From a checkpoint of a small transformer trained on Wikipedia: 12 heads of 64, MLP 1536 GeGLU.
MLP neurons of a small language model. Each row is named by its layer, matrix (down: output weights) and neuron, and shows model dimensions 176-239. Each number is 128 + 32 x the weight over its row's rms, rounded and kept within 0 to 255. A neuron's up and down rows have the sign that makes its largest values positive.
After each neuron's rows, "raises" lists the tokens whose logits its output raises most directly, leaving later layers aside.

L7.down1160 [ 63 137 172 144 161 161 151 115 141 168  71 101 121 155 148 163 153 121 116 117 153  73  81 147  90  94  65 133  77 157 170 140 168 157 157  68 152 143 153  67 159 110 112 150 147 103 148 134 135 146 122 109 148 163 138 183  33 133  86  96 117 161 149  99]
raises: "itor", "its", "ited", "iting", "ible"

L2.down856 [ 55 127 135 111 143 122  87 157 173 141 151 145 175 182 139 106 111 119  86 145 146  84 139 143  82 141 132 150  58 120 161 183 159 203  80 118  86 154  86 102 118 142 113 144 101 130 100 120 148 122 129 151 128 171  94 145 123 209 133 176 156  76 100 105]
raises: " a", " such", " the", " his", " him"

L7.down1516 [ 64 138 145  97 120 107 147 127 151 135 170 167 127 115 102 133 138 119 123 100 113 119 122 130 133 150 110 113 152 123 115 116 130 131 139 182  66 109 182 153 154 197  80 140 122 113 149 100 166 170 154 102 156  82  95 100 101  85 145  92 175 123 112 134]
raises: " by", " beyond", " toward", " via", " during"

L2.down1203 [156 130  97  98 150 111  68 163 172 128 115  79 186 113 146  66 139  93 107 119 129 170  93 112 170 119 134 153 118 132  86 173 113 170 137 166  89 138 134 135 149  98 139 186  84 167 107  99 123 174 134 124 144  95 117 177  86 147 153 135  60  95  83  79]
raises: " him", " made", " it", "h", " make"

L7.down903 [173  94 210 147 113 132 175 166 118 106  93 168  97 150 171 126 114 158 143 118 147 148 133 126 134 129  99 157 103  95 121 125 144 148 116  71 104 127 109 179 118 146 136 136 131 170 166 153 137 165 146  91 108 143 151  92 131 152 182 141 135  80 134 134]
raises: "th", "rd", "d", "nd", " eighth"

L3.down909 [136 137 139 118 102 184 149 106 151 121 133 183 103 134 162 194 142 151 116 105 140 180  69 156  86 137 145 140 116  92 185 181 115 151 134 140 140 100 176 180 156 150 121  68 173 102 179  92 193 101 154  74  67 127 146 156 148 140 166 140 154 166  97  78]
raises: " throughout", "ly", " during", " by", " across"

L2.down1383 [113 123  89 193 116 177 146 121  98 100  74 150  70 131 139  78 156 114 166 138 161 156 181 103  52  97 141 114 118 159 112 114 112 216 137 135 128 164 130  65 146 130  93  77 109 131 149 144 100 113 109 127 195 126  92  80 162 114 143 137 179 158 146 167]
raises: " own", " father", " daughter", " brother", " previous"

L7.down821 [ 91 146  94 129 151  86 136 150  77 140 196 127  94  97 133 126 147 128  97  81  45 138 149 134 100 195 133 121 150 165 133 148 117 157 125  75 159 160 149  85 123 133 127 136  87 149 118 115 101  91  90 160 128 106 125 164 153 170 105 153 109 100 144 130]
raises: "t", "ate", "ately", "ous", "e"

L7.down732 [103 152 114 106 149 172 103  50 149 144  99 222  83  93 137 197 104 128 139 123  63  85 127  35 113 123 152 171 149  61 100  95 102 146 136 180  75 137 135 124 163 136  81 111 134  85 171  46 139 163 115 125 124 117 117 113 159  99  92 156  97 197 105 140]
raises: " to", " in", " into", " as", " at"

L7.down840 [184 156 120 193 113  96 189 123 121 179  92 138 101 111 174 132 122 137 149 162 137 135 129  98 121 161 114 132 123 114 129 200 126  76  70 132  93 130 128 142 110 127 132 123 120 125  80 127 161 159 115 100 194 124 140 135 168  90  62 119 150 199 111  89]
raises: " length", " cross", " height", " diameter", "ins"

L3.down518 [145 172 189 181 146  80 155 149 102  81 104 115 116 127 137  89 134 131  89 135 141 117  88  80  97 107 111  80 125 163 103 147  77 120 119 151 170 140 121  83 110 136 148 165 171 170 148 124  55 145 132 120 170 123 111 142 126 136 111  57 172 144 167 186]
raises: " husband", " father", " own", " wife", " brother"

L7.down915 [ 60 149  86 201 111 148 108 126 194 133  79 143  64 103 120  84 105 157 175 117 152 169 141 193  91 119 136 154 106  93 164  94 116  80 132 119 139 127  90  69 125 182 167 119 226 155 100 173 149 146  71  85 131 157 142 107  99  99 130  99 173 163  96 109]
raises: " mass", "ital", " surface", " diameter", " area"

L7.down1461 [136 143 146  91 178 110  79 137 120 125  53 100 136 223  78 132 117 115 195 118  91 191 168 156 148 119 142 132 147 123 166 158 124 189 118 121  94 138 148 127 132 179 129 130 132 151 165 146 138 129 119  82 146  99 150 159  55  87  93 158 135 124 172 158]
raises: " second", " fourth", " third", " fifth", " eighth"

L2.down981 [138  96 145 164 120 143 142 199 161 136 124  80 154 141 125 100 106 109 168  63 134 179 162 180 127 112 163 129  98  90 143 102  95 188 114 151 123  86 119  86 177 114 188 109  99 145 164  99 142  89 105 130 147 165 116 145 125 141 154 108 168 134 135 135]
raises: " the", " a", " this", " what", " his"

L7.down1081 [118 148 113 123  98 110 103 130 144 105 118 152 138 114 111 161 138 130 152 151 156  89 142 111 138 105 154 145 107 103 168  99 137  67 171 136  84 117 151  95 133  87 131 159 111 130 130 139  71 151 175 119 145 179 144  87 146  79  96 147 185 105 177 122]
raises: "ory", "ives", "iva", "ibility", "ions"

L7.down708 [114 145 164 156 111 121  94 102 147 139 134 136 149 133 168 105 126  82 104 128 146 160 147 132 126 130  68 139  99  69 132 154 175 152 122 108 108 112  94 161 125 151 187 140  78 142 149 123  95 167 151 155  89 199  93 116 107 182 102  52 130 142 107 108]
raises: "ew", "eg", "ele", "etry", "ewski"

L2.down505 [117 132 131 119 143  87 121 151 106 155 111  69 134 121 105 157 153 134  92  76 109  95  82  87 108 168 163  78 178 143 160 100 101 132 154 108 140 103 134 140 138 122  96 130 175 162 117 141 102 128 118 114 119 138 175  96 179 120 124 137 104 137 101 106]
raises: " and", ",", " (", " for", " of"

L7.down825 [ 74 181 131 122 172 138 112 159 152 155 154  51 134 151 168  91 137 110 103 130 137 187  26 190 119 132 130 129 125 124 141  89 148 151 132 155 159 171 189  80 141  87 134 151 128 157 186 147 155 138 132 110 187 109 128 124 182  96 167 201 176  99 137 111]
raises: " its", " a", " their", " an", " material"

L3.down91 [100 168 150 130 119  82  93 153 151 129 126 141 114  53 140 113 149  92 145 157 105 156  92 134 120 189 157  86  79 146  94 101 180 123 135 178 100 129 116 142 145 145 148 119 122 116 181  78 160 103 172 199 101  95  99 104 108 159  93 153  82 132 131 168]
raises: "nd", " Chain", "agers", " boy", " Islander"

L2.down521 [116 181 144 131 148 175 128 124 115 144  94  73 137 112 113  96 165 130 132 136 225 153 123 125  99 155 149 132 150 142 167 164  79 130  83 136  88 138 104 137 172 172 152 111 158 127 174  99 120 204 158 202 137 143 114  99 174 118  93 165 143 122  71  94]
raises: ",", " and", ";", " (", "."

L7.down1151 [107 155 121 115  95 121 106 149  98  97 120 125 178 139 129  52 134 106 108  97 126  94 117  87 104 145 130 165 193  90 126 114 168 205 121 183 137 102 105 165  88  72 144 183 149 180 164 108 136 120 156 114 144  76  79 172 133 190 126 103 123 176 150 182]
raises: "ulate", "ilit", "onom", "now", "eting"

L7.down1468 [105 141 136  92 156 154 167 133 110 175  98 169 131 141  92 112 115 174  97 102 170 147 174 117 196 181  90 160 152 131 103 153 130 133 129 161 138 113 133  57 121 145  84  95 122 115 148 130 137 137 145 106 203 145 145 120  62 112 146  86 145 112 109 139]
raises: ")===", ")\"", ")==", "):", ".):"

L7.down193 [131 118 174  96  83 243 138 139  71 136 133 153  74  95 135  82 113 119 128 118 102 104 166 126 176 129 113  81 205  90 125  99 157 127 133 158 120 123 126  95  83 113 150 142 113 175 134 147 142 139 122 112 121 121 149 131 101 158 121 141 151  84 154  87]
raises: " if", " though", " today", " longer", " then"

L7.down1142 [142 159  96  70 104 104 156 162 107  90 125 111  98 122  73 143 110 163 122 115  88 147 123  97 147  93 111 129 114  88 138 127 165 115 141 141 164 128 110 106 116 131 141 175  73  83 120 125  89  98 125 113 168 125 159 108 103 149 214 155 136 136 139 132]
raises: " church", " chapel", " Cathedral", " gate", " square"

L7.down417 [103 121  88  96 117 195 131 199 113 110 125 142 126 177 172  82  98 136 138 100  85 162 112 142 131 104 108 122 101 171 153  79 111 159 124 119 168 138 176  91 123 126 128 166 163 136 151 161 101 102 150 139  75  83 176 127 122 105 106 163 102 128 141 172]
raises: ";", " /", "/", " |", "^{"

L7.down414 [140 104  96  50 111 179 125 167 190 192 135 185 194  45  63 149 158 127 113 121 109 114  87 155 156 172 113 123 133 107 204 111 135 106 215 130 159 139 105 187 108 141 168 146  85 133 137 122 131  43  87 105 151 110 183 127 103 124  81 112  98  88 119  90]
raises: "'", "')", "’", "',", "Episodes"

L7.down1426 [105 159 115 140  64 146 122 124  89 159 134  98 126 144 181 167  87 181 154 118 118 145  96  91  83 121 129 124 137 156  86 122 120 107  61 182  80 209 102 108 101  98 170 138  85 151 199 168  87 115 148 120 137  98  61 200 132  65 124 157 127 148 209 112]
raises: " Director", " Prime", " Vice", " Commander", " Leader"

L3.down1107 [ 93 131 122 122 118 105 138 179 128 157 149  96 188 129 184  15  96 128  75  79  69 171 130 221 159 135 162 132 131  75 159 103 129 100  67 177  81 106 138 101 147 155 113 173 148 148 166 134 168  70 147  83 146 148  71 142 108 135  71 165 103 149 159 148]
raises: " no", " a", " this", " another", " little"

L7.down648 [139 138 199 143 136 167 157  90 161 137  96  92 125 151 172 128 128 135 164 111 137 149 145 166  88 158  79 133  65 104 112 113 127 105 121 194 114 129 179 129 162 144 166 118 132  89 103 155 126 143 141 152 144 130  83 177  94 143 147 139 110 153 150 155]
raises: " the", " what", " his", " its", " this"

L2.down979 [105 113 109 131 100 145  94 171 160 149 189 117  49 102  40 127 139 134 129 111 129 129 121 152 135 127 118 116 107 186  90 136 117 154 112 154  99  81  93 164 160 139 139 123 136 113  97 114 115 140  86 133 139 114 131 195 155 125 120 138 166 113 145 100]
raises: "|", "-", " |", "====", "|---|---|---|---|---|---|"

L2.down330 [156 117 166 165  80 113 129 156 197 130 171  86 102 122 105 114  93 114 152  72 101 101  66 128 111 109 109 119 112 149 141 129 122 172  80 154 161 145 148  71  97 147 128 114 103 140 120 115 151 116 114  89 128  67 149 166 126  76 141 164 121 157 123 129]
raises: " This", " However", "\n", " After", " Since"

L3.down1033 [176  98  85 167 139 115 143 160 161  77  69  98 108  97 134  56 139 149 142 146  99 132 123 131  69  97 138 149 101 102  79 136  80 125 138 139 144 151 164 139 152 111 110 112 132 136 107 160 130 102  90 139 193 154 104 160  87 155 161 133 139 114 125 144]
raises: " own", "s", " previous", " real", " new"

L2.down795 [ 73 167 121 138 103  55  80 115 114 144 149 107 124  82 158 167 109  89 157 148 134 131  91 104 122 158 197 142 137 131 126 105 185 133 145 214 137 117 120 133 170 144 185 117 127  97 133 112 162 144 138 179 136 143 125 104 113 150 147 158 130  98 117 155]
raises: "nd", " Chain", "0", " Prime", " events"

L7.down378 [ 86 144 167 163  99 191 126  69 117 132  87 167 122 138 127 157 134  94  93  99  64 116 150  95 118 160 176 154  99 109 151 143 129 121  99 165 139  95 107 132 101 179 109 120 123  78 118 104 173 106 164 167 110 147 143 170 119  48 192 169  91 110 193 152]
raises: "hip", "pe", "ome", "ter", "gate"

L2.down1228 [204 124 128 143 141 117 138 111 159 116 167 175 172 120 109 174 101 144  55  99 102 191 153 112 157 121 161 148 107 113 240  92 136 150  81 114 134 145  82 133 135 143 169 148 148 116  82 149 136  69 119 102 135 151  93 162  98 137 111 155  90 155  78 182]
raises: " itself", " herself", " how", " himself", " what"

L3.down450 [ 48 141 154 100 187 166 107 115  51  76 110 108 104 105 112 150 113  94 203  90 128 145 200 134 147 134 115 138 147 157  98  97 126 194 115 137 135 207 146 110 125 132 186  71 147 150  95 150 147 141 114 103 184 125  93  86 187  69 137 126 140 149 115 158]
raises: " own", " fellow", " natural", " successor", " lif"

L3.down1147 [131 120  84 112 101  91  75 186 136 134 171 177 146 114 141 149 129  88 118  78 144 109  70 157 113  99 147 156 162 104 134  95 166 110 122  87 145  58 134  97 161  81 124  98 196 228 156 156  94 150 100 157 170  68 145 116 135 148 139 100  82 155 175 169]
raises: " TV", " channel", " television", "cast", " Television"